From a checkpoint of a small transformer trained on Wikipedia: 18 layers, tied embeddings.
MLP neurons of a small language model. Each row is named by its layer, matrix (gate and up: input weights; down: output weights) and neuron, and shows model dimensions 160-319. Each number is 500 + 50 x the weight over its row's rms, rounded and kept within 0 to 999. Numbers have three digits each. A neuron's up and down rows have the sign that makes its largest values positive.
Before each neuron's rows is what it responds to, as a language model described it from the Wikipedia text at the highest values.

Description: Final digits of numbers
L5.gate438:468445462397591541505482472539481391502438431465503527501468487502486397577461509444605460570517488496465540541391549463556493477568427425556519462531427535488454470500450493501492507491516495525458385417564539510472496484518486421499467451530475472517449551613486448375456523587502450480532536472466448471466421534528431523519525491565459471460513455550497429409503503530471483510515564567589436453569468533609589463460456518397551439612504542453438489577455549453460432462572453
L5.up438:473453550429511468519500427537517476490438477446507514635420443486439510505485479509489426579421453480494500533459463526625540520456532510529455473534445507443436511524475544583592467506450368473554524546613472523417513468535424564486417475522446555488530548601547546477421523490508516555636495483517493428497439530487437477542580461504597475457588492527529418442461455593508496512536471545480452556572531516506464456569497444529491508590477497517551532506454460569506538488522466
L5.down438:537394425448405491438552532516508585481526524495471508543557508493530581474488451551556517527528513585564518439541433345454518604478370479489545475500478520507537535404600486460525550411501495547572574490461453499506416507577505489482555466455537403514532525555489516528461463465468443475441422442549566422501487550434491443516541493526537457557493522414514581579532504464477480538473553447478550489463538497497480461503505457481458547392457569553567408434478535524526522503409473

Description: Name-ending table separators
L5.gate18:496440518525537453526514575601498501513445542544526491492529558442477498504469509458482469502571545574485522520465445462538480543537497522421484506506512517530644556462447473547437544397486465471502449501466419492488537425498508484461395451472428543535490471520530492543581466542531539458529576531428399640459492551435455516450445511411426453448412532559658546384402466498469565465526558505384562496532514538486551569475447461612454518517498530462536534495527563439550490526491527
L5.up18:524491554470422491478469519561495508521449436393563411414494440509519546507468488528514393566499469470394527471517531536442457585507569550450539358506484487556490528510539389549483517376537556493412518494506493450425435453544453528510499512506396512476537492452569450498506489514558535507542540523485391505418474519524477527449483504489564560514450530484582568524524511436522549498598477546526496494519468467483480455548523424540526367514481515404495547483507439466575445526522500
L5.down18:519523482510418571429548483481536535479558442513558467524494446420516482521549497586546550536569529523602498569473489472510541460407470498523427501475435436521405494520430596447473581435459551400604565469559612463496457564490579601475473572569596482397504553553506502529505525463421443515472521493473489380593477536434473459550482544484457573477498468395407503522517469467558586512466558486539496520501541446445589536497474471500455461518523492595574447466476505517413497543479511

Description: Year final digit
L3.gate130:467541548408490568498469513500497547553493402483433464476586521486467596536445407522485440555553483445426629411527494518466531449435445469514507564420441588483514491524498500506540482422482451512605442465497547508471510428449539526521421469432441499453501466553468494608430524528569443466516460445513541470522511578514507507483498471505498517456527585460462484573493488476541437479484519499597468525486461500437558467477481561539453443440455457485546442518502504366519534506512523
L3.up130:461524541588540472433485577422487484590523534440578520508534452538471395528382582456494491460459485458480482545432442495576524466492427559597614476513519475500427470504475422564534567509486492382489552562501510494525515490538460546538423547472502500504464514494510581476588512571519588492509506457502442535516399518498474556492464446542537493437486444495597588499503485552407410578521543458474443496461579572454499538512489466525379406543458523461459449517526509523373497565424533
L3.down130:523467458460460470561570449504472490472403505549481512540390532586526615519564450530467462523528537482513375461496474441410523530584428577553520520498445530472591690560482395511497419488456590515558505528577489476501566589484529454491456491554449512443609561488467442498511386532486447603548522617481460594496487506544493498594492518486498564575417542457535520511477479505455558462457464454435481488586524561565442521537544472528402518430477426498554458471448441470572430493565447

Description: Table cell separators
L3.gate172:534488632515471471485475587502476477491491566429483495586550597573458464455507479555535425511499449546408511491471438458517423515466480609485475439485499668420444511468535554482499518462412446523500518457442514539494545546563423473532476536516528489531583502442548413547492465482551453456448533548471498503573487498504476505439484456388603418449566490563553453465531466501559561434486486573492491526457578548566532514498430535540451476586500428453525526574449477456466519480529501
L3.up172:614538498484581485508446463501473460447460536459443500420512506471511473418489485439410526519474452450458470460513484538541514508465472505485553476520565542380453478510443533489486505482479477537434433513535519400463381468499571439456514522579455533509505564517551472424566480539401449505485518596549487536529478471515402498426503526506551487546464551450446443515485488471537479480530496570475592414454518607475475463562487604533458490474582486501531510518368495459478492472483573
L3.down172:415483438523436457516490480471525549514583498553494482490470469471517529520511513473465531460496496560577510494477568410482510504520507448502475580534454399593563476547523453522533548585559507423537494464618489457546550470534382536477506425406535482509496522544448540455422577440564552462423559484493491412488524506477589528585534561514453494452454474565572510483474495459488524553524441428548457576584495424443488547426551380449572507429516492520489490383618501590529543517495454

Description: Name-ending delimiters
L8.gate175:528544430435488575500535447466488462557447493500565527557491489487453491502448537548493429507471550530569563520528485518512510529512554592525517454523536536489493412492522542442489522571490464566532445609517402482434570450353508478499477560465451544483462611523506505516543432552506394542448573434462485515437558523474574456522527370435548379533461536506539550550500511469595547445507450532524486398470587448448453490469492474531431467449540510474653616564495600540540460501530502
L8.up175:472512491502494482517564528484464500505453470498490544522582505414453407405598531480531560507486452475508462497434456505500518471505473473574504534426520521511479527571469502526491607533501506481510537550470468525527555499389562486394465530454513491437491505600382443447469416425445552462494536482434514541466433548489452494396571562457518433477548471508465538438558534511520396487444560601470403464609423371437491473403504480539439473529414503532525454494491469502516499503504445
L8.down175:538531502450556575560364520545525480537401569426483539537390560503557508574541461506526516377527458556508543476398601403543472552529631474497556471466480498469548523490553305492495515505512555484407495488431485545562582482613536512410470478493426527458500454483551517516459497477463364453457495515524576486483437576512573565407545484517409547500513466478516615408518529588524534411496516499555451414452455446463536469576594537477554467510444521517497546464530535537483567483523472

Description: Standalone numeral tokens
L8.gate453:527448482463566513471485533459470486450549489499438468476466454490516534535435480443612459488492497497541485533522506497489597429407505382530502450574488467415414525445459522525544535517534546539490510516387496568483572453522473481464471488466503540423448507511405544437538490474509383522657450571487477432525521554488414513584588479572493494530511448457539502540535497468555468560495562591616506464563454490522527506525528459546522531428507538438551444594452436546510569497438402
L8.up453:424553577407491548482470532475493471511468491633590617516500504520430474505469544499498490546462553381511525454535510486480533588408568459499449622572516495555576506553505580494538503563468465518625502582557544539537462426505464562500434542505604501495487469503518526510528538527593472482459542582496480487519487489501497470556512473504437420439508551469418508588543504487423411465476521475575441531480600484532420465451537532568526412574521489517501609568479626444426412498546475
L8.down453:467497399522443410575485481466458568414408565407436511513462520499501558533488549490430490632488488495531565472444536629540493445468459603467435553486474504579527494542540452615409464464503465461523541462513549489527479510495552461497561523499533473492445542599510496493455550450497465464506501489485542502498474532488548479451488533589554436529530475569610452565423446490437511426458511459494513624541514488552477472483502489501501579475468416573516497407505487445541464458551463